{"num_hidden_layers": 16, "hidden_size": 768, "num_attention_heads": 8, "num_key_value_heads": 2, "head_dim": 96, "intermediate_size": 1792, "vocab_size": 9389, "hidden_act": "swiglu", "norm": "rmsnorm", "norm_place": "pre", "norm_eps": 1e-06, "positions": "rope", "rope_theta": 10000.0, "rope_fraction": 1.0, "qk_norm": true, "attn_scale": 0.121, "bias": "none", "tie_word_embeddings": false, "parallel_block": false, "init": "normal", "init_std_qkv": 0.0317, "init_std_o": 0.0, "init_std_up": 0.0317, "init_std_down": 0.0, "optimizer": "adamw", "learning_rate": 0.000535, "beta1": 0.9, "beta2": 0.99, "weight_decay": 0.0, "lr_head": 0.0121, "max_grad_norm": 1.0, "warmup_steps": 332, "schedule": "wsd", "decay_fraction": 0.797, "decay_shape": "linear", "final_lr_fraction": 0.0, "batch_tokens": [32768, 65536, 98304], "max_seq_len": 2048, "doc_mask": false, "train_tokens": 775400000, "max_steps": 12117, "dataset": "wikipedia_en"}
MLP neurons of a small language model. Each row is named by its layer, matrix (gate and up: input weights) and neuron, and shows model dimensions 160-255. Each number is 500 + 40 x the weight over its row's rms, rounded and kept within 0 to 999. Numbers have three digits each. A neuron's up and down rows have the sign that makes its largest values positive.
A block is one neuron, or neurons of one layer that tend to fire together. Before each block is what it responds to, as a language model described it from the Wikipedia text at the highest values.

Word-initial pieces of longer words split off, mainly a lone " o" (oak, ocean, owed, ocarina), plus Pro/Aut starts and mid-word "ary" (salary, elementary).
L5.gate21:535470492517458425546451516548468529464560427481486515464484452457507523497485525472427563465476474488469589558457529490521536519477414474505545562448415491471525490483451556512471519520434493479461411545428399402428503432547490477624526525442439527514465518509474517470447535484398484480
L5.up21:558521472513459517493506479534504463556506508544562491559542472519479479464417419481459515526540542449564469443547508520513482526567454529533512509496580537525572491503537534488448515460478490511524498446549444513500490491383566481474470528456597503486477494511480477498473522509475560516
L5.gate83:543527515566538558425531537496490567497523485441510451449546511448513527532478544487458555428522485474530537473496433569557550491542472538504466503478472525503546573525541589496485486500446434507561480546582458509492471492515459472496504533457509465528496560500503493501505556512495465521
L5.up83:500536464529569550499502582509538514521490541511595542497452524490463557560518456413474479534465504466513525418490584500549528548492455491544479448553531485542501505462450511531434482516424460512466434475505473479459498554442480442516513508526482447409510445552464493572543535513489514485
L5.gate205:531462460483452458554495521531462530479551505500518488430513525459442413523557506542459489487465523470466503438540463544530544489484550489515502563529495526433456569462539451499513515506470493502517499546506482503471505455498478404533457496492512492584497562476499471485476499470524444508
L5.up205:538491484478524483481444477527484502502466513494512433434538510530427461491514504549460428517524418497462517437527461513535443513491444504547514511467474462525495532467451488495528506443477517523491499590594498552502511496493448500486477507483499519517537549542534518553528418545375550477
L5.gate341:519478437509577510504591515454544462475534515587455477496548455536526511494532484489511486529504511488490549656494510514441550486497494454470472472533515466491434504483487522505539454466477571437430433518465499539455511505469526473509475506476475529481488436495550471488442575442465546418
L5.up341:512457504520553509441553435460541551484471482450490529557494484498545523476494503486451506535460465554454489483491507528492519474551489531481453483490483490556438452555520550468521491451485444435442526473491463567539556559501542556518463512497565465477474457515553493539530508487526524479
L5.gate420:449428477502428474447448515464462447507546519548511550456510486506575417515538479487469538535506535541458447452531479436553463481432454448483518481427533515573563546552459485513539497555479492417534550481523417539466484492509536532518543539502592494543462437499482463565511406518437583452
L5.up420:473478509449468497526527458533395422478501514487535520497564496527413459464629503457499479510521493530537437489500491529540555463416493554477556457481435426458480456456570518480490495519514467544509494460481508520454555450601450450478522532431491489456544435575543537548527409511514534483
L5.gate459:509433517537624499487563506456430502452512505508490473568514507548497508531433578517455434580487503493457501477487493441536486553444462530471442500437593531527491460552479535494435459410489482536548473465473554543520536449477451481479540521458516532441521420507502523534583490490575488574
L5.up459:503471507469427476465453588517513532508468548528514538451524550550487468469474478503505507492409534532501489523482526459427510480520530573465464521456503450465446506522525497475511517580496542515557516502513517566462498548511510439548539548516457484518513575518489552473452477488482520442
L5.gate671:520482542576477527503515536560433552498521536510568488516549507552551461469454491502496520493458538491483556501551457536511565507527493495439500514530494464475549496511509472478470476518494484494527430567501460405522458533450521539536534513542554523517529461514429494500499531539469501541
L5.up671:459522484397617561485489426539497515482537521466540493487474601536517524468480480524509447474555542448472561546482457498585580500560528487549465493507425534530501519503471489492430491482530570486540513516490496505481477475528480540494510440510516508518507535448518488511537506534523477501
L5.gate766:494477614520558442518494415583595456466465498536482398506460517538417533569539475530541497536489553531556475531493497491477500455548470443413517525503507399498517595480519496502502492449508525528562492569506510498556484489465476618470565505521541413504508503529555533519527451505436441511
L5.up766:506431556422468478467493436554602480475581554549499550526489388466483464474528445519469445454458561559520531474506494497471543509467478495537510506529498500482490491466521407545480482511501445455545449476530493514494503514522536511552512503505502534531503583489490507482570477504490480520
L5.gate856:484492487476556537523542458515493507538552496427457513457556541491516612567550420509460538540523529562508495542507470440570418545499466595544531500440446547515554523473468461501479477503434532417464472454466526498493473470433549575423452410515444479530521477503413477542479513475450484491
L5.up856:465516449539497523474469520540512541464568510437478498503493373469486561536559525463491544547520488550501463475494428468494484512482557443541538532463513476518496473455504518473488425534512546445541495506452494483471477645525525459457520576499537508491537554518527509535506476499560541478
L5.gate964:429543572462518510531514462509405556453535499539471491438469508548447462470517504482494487484548507471483509553468545521526519545496556483479494510367518577496448560383516571529518497474508521546461530468446392422475457427565499533484506461533505563504453489483449525531435478448481531446
L5.up964:524454511515501499485443508426468562560516500554528491465486459562501512472555490520454568487519508478523541555462456519477481417510487522506569525417577528549538530506507505475454510517519507496448521517508534504498427499499494499438511499474485478462527548498519511479460450552468537465
L5.gate979:547448525475469516527565537505463532489498469435507433533482522531435572524515436578477484564482466603554517533482447465503508503559435492524553412442491432432495537460515567495477513541467588450544458570489500510441481534548503494466572487479514498496553475432537526472392509521480469500
L5.up979:489489458501435497462480574479484533515534535499478411545501519550504459490509497493527449528428512448479511507460535567415615426493472473458462465500480459529446544490449526515410498548407506421496508532461458522543580514453475488435520576507514442525524504499511495475447524433492524435
L5.gate1042:481502457494494547507422448439576446500547528504508469578488500472478514457531566503459447473485523471464493482518504467426495530471521471506520524495492493514450557524500449478525467462473470484620531522448550547434558461473514476536557542415513470516534449455493498519436442525521472595
L5.up1042:508511554499546528495527453472517504437490493496511494413442488533504517532549524471493424533456450485585497494438502553465553547535513494494550533473496463483428501485514534482468508528509577453490455484524480448526516482462512539515547438490466512475522521428414551495500526433462511492
L5.gate1151:543458510505559441545472524452453527537552509492521555473521466483437464487473513507553546488561515527519479495451554490481500496460511494534529568598496499502521524472476522508500502479499507540558569490504518501483447494465543460540507488456493546434476545461518468510533502529480525518
L5.up1151:466458488526436531447519455547500513505511540549530462492470460561441517450484478483458495500534555514508577505429502444490472510560473468477558518443529548482535511503510477501509512494528453531471488444482458532540503509490519530597537450451446543484496522477531536495609555527539539473
L5.gate1332:423505521528561468489457455474473498533475485458504470551439428544518510471502533526468546471518401560442471433485459463530495533511512544423534479488566528480480536531495538474459526487495499472513516560546543443515489513491562529614532454539532505526497426413519481461529459555463516497
L5.up1332:553549433422524502554499407477484523422570506434524499482531487508514572544500525542493490475498507531537506540556507498501558501543481559512531493481495525437446501482498511496568497530483499519425541456433458474537481510486531486516519427527529523545524439435439522492475556523608565512
L5.gate1588:470467449511419450494497495547502500485477443489462474504458517473536533515550502447549506439588493459495469459500465511544490475555575492516503534486455522545489560510482481517468509521479507494547553551523522448478453472531521541480526571451455474553537515508519540514453509478526469516
L5.up1588:525412494403454543432493501489465504521496496474471538514497551502459516535508539537473554479501529539482448480476516533520539430516507456515559470553501536464428553518441477460503499444513476535489430555505446502510473492488397459495472488456477532480618492411527479559469557476549497528
L5.gate1744:505499486494456519491531571498506445437555499460468453489519494532501505484461490571526547529467558585559534551428574490466496514509461461488509514528546499545492517368466560485531510454436528573496562486507565498503454586526514556484512400493534532468460581505567445485524523525516546503
L5.up1744:503418523514528494382475500576510484495530537524490514499503467512508527541492514455466509469558500467513488502495562454566501561451471501507456482493498500523543600497481540517504494457551583524535510522497476506454513526481551482490554507545472529533463462508490532448508546449535531422

Word-final pieces that finish a word begun by a short onset token such as w, sh or f, as in w-ings, w-ire, w-est and Sh-ining, plus endings like Snoop-y and feed-ing.
L9.gate378:402488459473449557498531554509524483462512506537533486484606483507449538510523451483527513485503581519486537534467535502522568578470501457484464538443476458523562506525486526463496457476550477539501523517516528466442540495436491547481521440478513443525417499435537483471465504466506517532
L9.up378:599444473436437492501454579445485582509545501496515528570499520567569514485487478531492553425524495502428526529466495535574515527454471517495491518428537408526529568431556537498451487480588449568494494527545537473466496508503455542473487479476518436543393531556471509543484442515495561537
L9.gate1430:536490478567546480475544508525571416443536529490505537508526423511464501515440488501506481506554565496519443539469500466458528523479546465553538528542527525413476515515557474501527518461498501512455463485496542603410491467493520503498490476565510501634543646472485526474427484519505475588
L9.up1430:453453478515537529520497511537454490460472516538523500503523534451495482463526519535507486552465484497451557529569502411480549551504525471539555549554499420444459508452533549489515501482442512548474487525506455520527443520495428442475490515555538468461413516499434534478436491502540508551
L9.gate1683:425491541479522477471464517615553547523516497507492568507480496571472535507531532540411571480475518542486490489440496547475501515478516590538485495522537536436478563463538544413559522454486552502521489511513463523506487515527484503430499609487445535565522446519552523407536461498524515537
L9.up1683:505527494468526556484590567547464539475503450514520449495489539504525505521491514510523455420469497539436534483461547556559493461505589500487519537555510452500521499477476530493494526526511481470418495459482447455521456501449503474443498493502484553531470538473484511472478538457537461488
L9.gate1778:456457527547480538516484470514460518481504465485490513503573481438385541550490546546518556447513476535551517481498469495496448503442558497462454512517538505496598540551505532474491536543556512502420506526511456486528517543509556545501599531494547478479438471505485518509474475548474540544
L9.up1778:520434492539465502485563495474458543500425495525449563469616473555506486500473528435473550476512485475475550480527564464469585490519484498501436514440436467475494475483502435462521507469499483502467508491484519500505517501428479499508428435491494530499486528485532489535451468509491531547

The preposition on, strongest as sentence-initial On before a date in biographies and histories (On October 11; died on July 10), also locative on.
L5.gate146:494518520530438548494535530477539442455427490477498527475508494483493512514521536442465575532451500510537469547470480486414576522485540489499528501449495535450488559530600537462443495598520537460472528475500472556511563541486531455513520518493473504520504488537514555499464489562485580532
L5.up146:506544500547472567535427485483576456512456505474542511552511503486423503458536536543538448474513548481454518523415443471477514420548528496468531487458501543468521546550516450500521491510489518475395542514535475494563524492450464504567557487478566571429545564550487496505477502553438480534
L5.gate191:407467528509518450466530556480497445526521514496530521499461537560504557470492551434511567517472415487503471467522555494444482552456533528499486449465512484548479477551507462540558516543520506498532444490473490476470484559523511470430540573470488432472488503463487506522484489511513527569
L5.up191:454541502447501494524493446518491448508501511527451480513461504525452531496528469463486508435544536481477562493531469513529540529498535516444546517606531490488470488477432475502590527516429519562554531488463417481448576547510532444475470457501440466478479480489553473424566469475451485507
L5.gate265:445538506491539490491513436514540538583524482434534427420512536483408511445572509497465458500476462465526530458533469539524550542528545469477456480522579483521474573557554551516478569543564518487483439487472516501502489404455424513505561561475471410553532482484496493528451447544507565443
L5.up265:457455489466576526429455598546512557551467557446493471498522517423507484498546544499442573469487523432497459531499466499544509450470536503440486528463520498463459511560551527515456501521529466402498492492471612517516498523518448491518526546456526441574514471510464531532494520469509515478
L5.gate310:486471440445507500516472537520494490501504484503527519451536557491503472522559488523457513529524503467482448483516486480537547565526469496480510445505480495405455489574528471475484494495484536511544521531447463573563529455498477559495477513514486555441545498481548520547535573473441475538
L5.up310:503436483500507527549472452509458500539528510592512496536443523452544525502478504589440511505497499468543593443508500497518513555535547491532517493444466504461510434451577501523508477465394506590465517475454465525494535508428493494509474493479508487493492467501477519480550588485459449490
L5.gate349:510493527542465530485514555415485482536516510552482529464478406581484484456542521373491503479573478530523488477516478472432504515444592485509500435469499470545473498455473558487578530476488508450502454526517493504484500456434549535476444478516427455468473466572433534447483483430563515386
L5.up349:476558556440484465469509459499539459549531556510374488556532495509530525470538507514487552470458534548488548486511485506553517469480491504527555485496421563575529475504495537536421504491573518524518496390515446535498505498509511458574464538486493496473516481504554512445428474507448490470
L5.gate454:484540509541500537532571546552518541507484479470456415503550515517554448468463507431537470565473561471563421556553587489421521488492486534393551438542456488442457398473391552495394508459471528446481523449536558478488460483511519518514428512474514498532510526482532507459609456524493519558
L5.up454:540510504494553546564457507516506474507522459516455386495429529506523460459446553461567528474504528537559540528473501458490501536459587499433503426450519501497538526473533541533509481477530494524555504472451495442469509532479508471494469419521472514526465495483486416507502505497531511610
L5.gate462:541488478475499495427515491496547459535531482466484496581547514489500494480453499516500522591488491528482430514543476383405556525447573512490459484528524524510579566500467483492566426568492436494570491520535586474546520511458525530445468465527472511469464465465459479564526555457491548519
L5.up462:503521526450555484466521496488489476514462480499459465474540499548469448440579477586490496512470492479482518517479500478473513556427503517471473442532412477571438457503530504523493471500506507555472425483542474504497509505438541469502481548533492494534395532483519497484591485505405509474
L5.gate592:433494541556594491480566551517536520527512513500561518492464458534519485485499510444523495480474453462499445450550442547496499517560509472506487470494481486452455455527511518494546492501444524460430511481473491435436496528493487552543490520488511545499488453424533508492428520507475507440
L5.up592:443515575487480555530456503449448509522469548501474541502496477500503477548586549491626505464490483524560460482519491548496516452598450519462502459563536475541476452541467512510530491468524573561482460507488499493449461515547562491526512461487492485553489472525500474439495453501525519453
L5.gate652:546488587510483525415500564473494501507525531435459482540509590526409600558416535541472526528481448500504447511525499480505535526476456477572464505560493422458518584511477499473523488487495566536427475503514536427499365500593531492565541472445497488527546547548525553504506517501493483532
L5.up652:486470576504560484460584567503491450579439514538528492487568529484570464495468492576478506581509482379586487438503468556522516487593527477532500538578471474469483460516501500509528497534496448500551520509564580475460466547484537491519541486484434547533600486536494515496510570498512505598
L5.gate950:472525518504378519504512518472550476496533486502516504501532484478560521496453529503509527503424512555483595517485471487546543482562458493484468525527455426458401558457526496487468440512478472424552509483496477442568485503539447497437477456504458518514531555556479508516479466516483502544
L5.up950:522518486532519512366448483564480559471524502480502481483510548495492491547500528494450459481544461531498465485490502534534545570584512487510474525564508500504521489474482448516552515529483522530562504444589523454505563606458504506538569435515496516493470465493499484482453549439484451549
L5.gate992:520413527572450503403575526552508521477500504515598567466527398491477540518474515449544467468456477487507484490518459461410484512506491492511573575467546446473541531517499469517555545455558495550447532534510500512509490495480550511512462437496501490471445540511501492475532474486505504441
L5.up992:520530449437469475561520459466540444486528466432473549519499486533594477603416534488524462512543443538432481512485524545452470453451503506502545546514431505501502439549498437515505476578553523526447556566489429504462568485548518471444483511556493505394490508516544463522544455569484454514
L5.gate1085:545531526542497506470494499507445532575548482537479477553433526545530424534539523540503491472527530570470414453537484523530557531555493440465505520473561466516459513487556489527530509522551466507537527478435452434511467484480462500484456536472485515539507472573522535645497499453491492530
L5.up1085:556521484479461467538476531397461529420497530519490520568570481555499539501519453545486456442514449505529481460449501571471515496517583499422548504549501525526454558515543507498483479493483559465529408535511470570524517474486508504479553532528539489506510508501474491436559574508510547568
L5.gate1333:437513486515527459557532545553518458530531498497434482500489550510603502521476452497464514471496517475533504516544498558476452491526463503522487431559571531527524506484432551538578496444492563436512478470489543502459421517508568483471473476533486505550404502463510489533507486516519453518
L5.up1333:419475514508546496522482484472495423525565507474517502469409548504500479533540465485488481581462444507477526434518476486491587540468509529493478497464542448505513449488482467503487493492495509467539460528554511557494537523442596500499537498580506488570533481532514461481510469554552484527
L5.gate1544:482436528583520505568506489454462520456522505509460416532507491450532548505484485495466480494512487489457513545478479505586470463488437560497442488496479486528519429504471550537521451474502546529544434477508527442552556464541499536489527530476497481459424596542485552467524541541488535508
L5.up1544:535420486466456481459483462617523495479512504508513507509525499491485470509542502517449565543469571541502528529478527453515422470480480547466488474456479508491515456532557582509474512492519494461485492543484538504556568479496554540463524571499503532452519561486452474414523459390558450431
L5.gate1565:472477541556565539511496534437493478543527457502505515502550485531547553485464506520554620525524547509469534467502508463427491517511517494545471539444529445511485498435519457499512504487493587420530482542526486524503454530476545494440431480508561552500533469440492481503459519478523550528
L5.up1565:528495492490474454496488495473528472443481501503544501470505535457548472491517534528522539491427456484538423558559558523491565509497483461494514579527463452516450480496494496514483488476515594450473428507591519485462446480491568535478522504465441504486481591490446506569467496537499517591
L5.gate1603:564451523453543463537428491481516508513479531463441469527456493478547469477487463513498503447526495571489487511447442480433536424463576563532465450474528550548512447476571516519454585510494511489528467458540482503502452466501411517473490551451547507575425546525525526467452422368488517405
L5.up1603:490497534428495485476559496499481545511500469612511509526498458548516543486520511532530568488481466483506494498460433508405538503533465487508466460492549515610498543566461512500412529526494572536531460474493499469528535468439447535461480496509471440508523478496501466511500433494544552458

Prepositions opening a new sentence or paragraph to introduce a time frame, such as In 1869, On 29 June, During the war.
L9.gate440:504512531584523414477456490582496459466473461490520507552453539533502514530459362488525519491434496531523474502528538481568553491528519519588486525484495501509499491465463486502531539529546429526526458520552476529428433507478543460473552548487484508494511526436505500469478518497476465519
L9.up440:473441533452520487524550530450468512464520567560520488539439527495498454529483400441409536483530516516453564502496477524479555571510505454526454422487566487486513546526556496442541432474439483458519519524487505520459507582519582465587486510567448499499431495515473504515451571520484566517
L9.gate1384:443506551538484532429474464487512525532559529495511558478486480465451459512501516430446547499444520566465483529522452482522461516493532457544477536513509498464498552515572532500506521493541502532547424482494549451543491530503465428479482516497515483484477502451409519455551542481473437514
L9.up1384:479582560495453542599504459467535475521513493521507514444487545584497499542575534412474583516545495550441505518539514497450476477508540400439465475505490533497537572519479536545516507428514573559474468522410511495538520481522452463518517472488561465506430502441483457437570527535430490557
L9.gate1781:416534557495591485405521525481502510491477496536518458534524578471536429535466412509540447518496535511506514557502547466449502463489496453558505498515500507474489535520618533489503470484516542512521412536530513491465462477515476405504523493471537472460551475449552488449560458445575495542
L9.up1781:455556487511546507438457487475463506498482548446483467544526513487496519504489450467466501437493453492497578528558596445495435489492454490455517463486487541484467412551560612553398501535535512472415499509524453489459441490469541535446469454503525503426483572483511434486473449514572533525
L9.gate1782:527521495522440531519504558485498467448471511486480560487491487421439499440478439476463553504537528449542520611495482481498559469519484499520460465523542499496560526543563482482482485522515424488497424517415548558479499547490472449479517514513442492509493617510437489509517503456462489492
L9.up1782:435487573497577519506560504496537493515419461504549503557498493536455582542452377481546460547478542499499493459508539486434472433454493499481505486561564507508542538517436537508444497522444464523519462562499489496490456520434516500461506483486422490536500522554426450477461472569497560472

Function words and word-starts just before a broadcast, screening or performance venue, such as appeared on, released in select theaters, live-streamed.
L12.gate548:482484568534472463515550433501519492464539515448517462518537446524511485523562541449465510572527511520522513441498504494503528561482509540555400515534615565516473521447503557509490479531593493485495483473465493494556465505492555491458597493496530502483491492499487533531500407445489462457
L12.up548:452480496450507458519479484475515465493548515510573523491458392484469469545519472498470523538511549576466495486501528484497538534498461484497449542566603484543477509493471487554492466526414539477548550506454535477485533501536491407467548496535561482490474568506518496478499572435534467452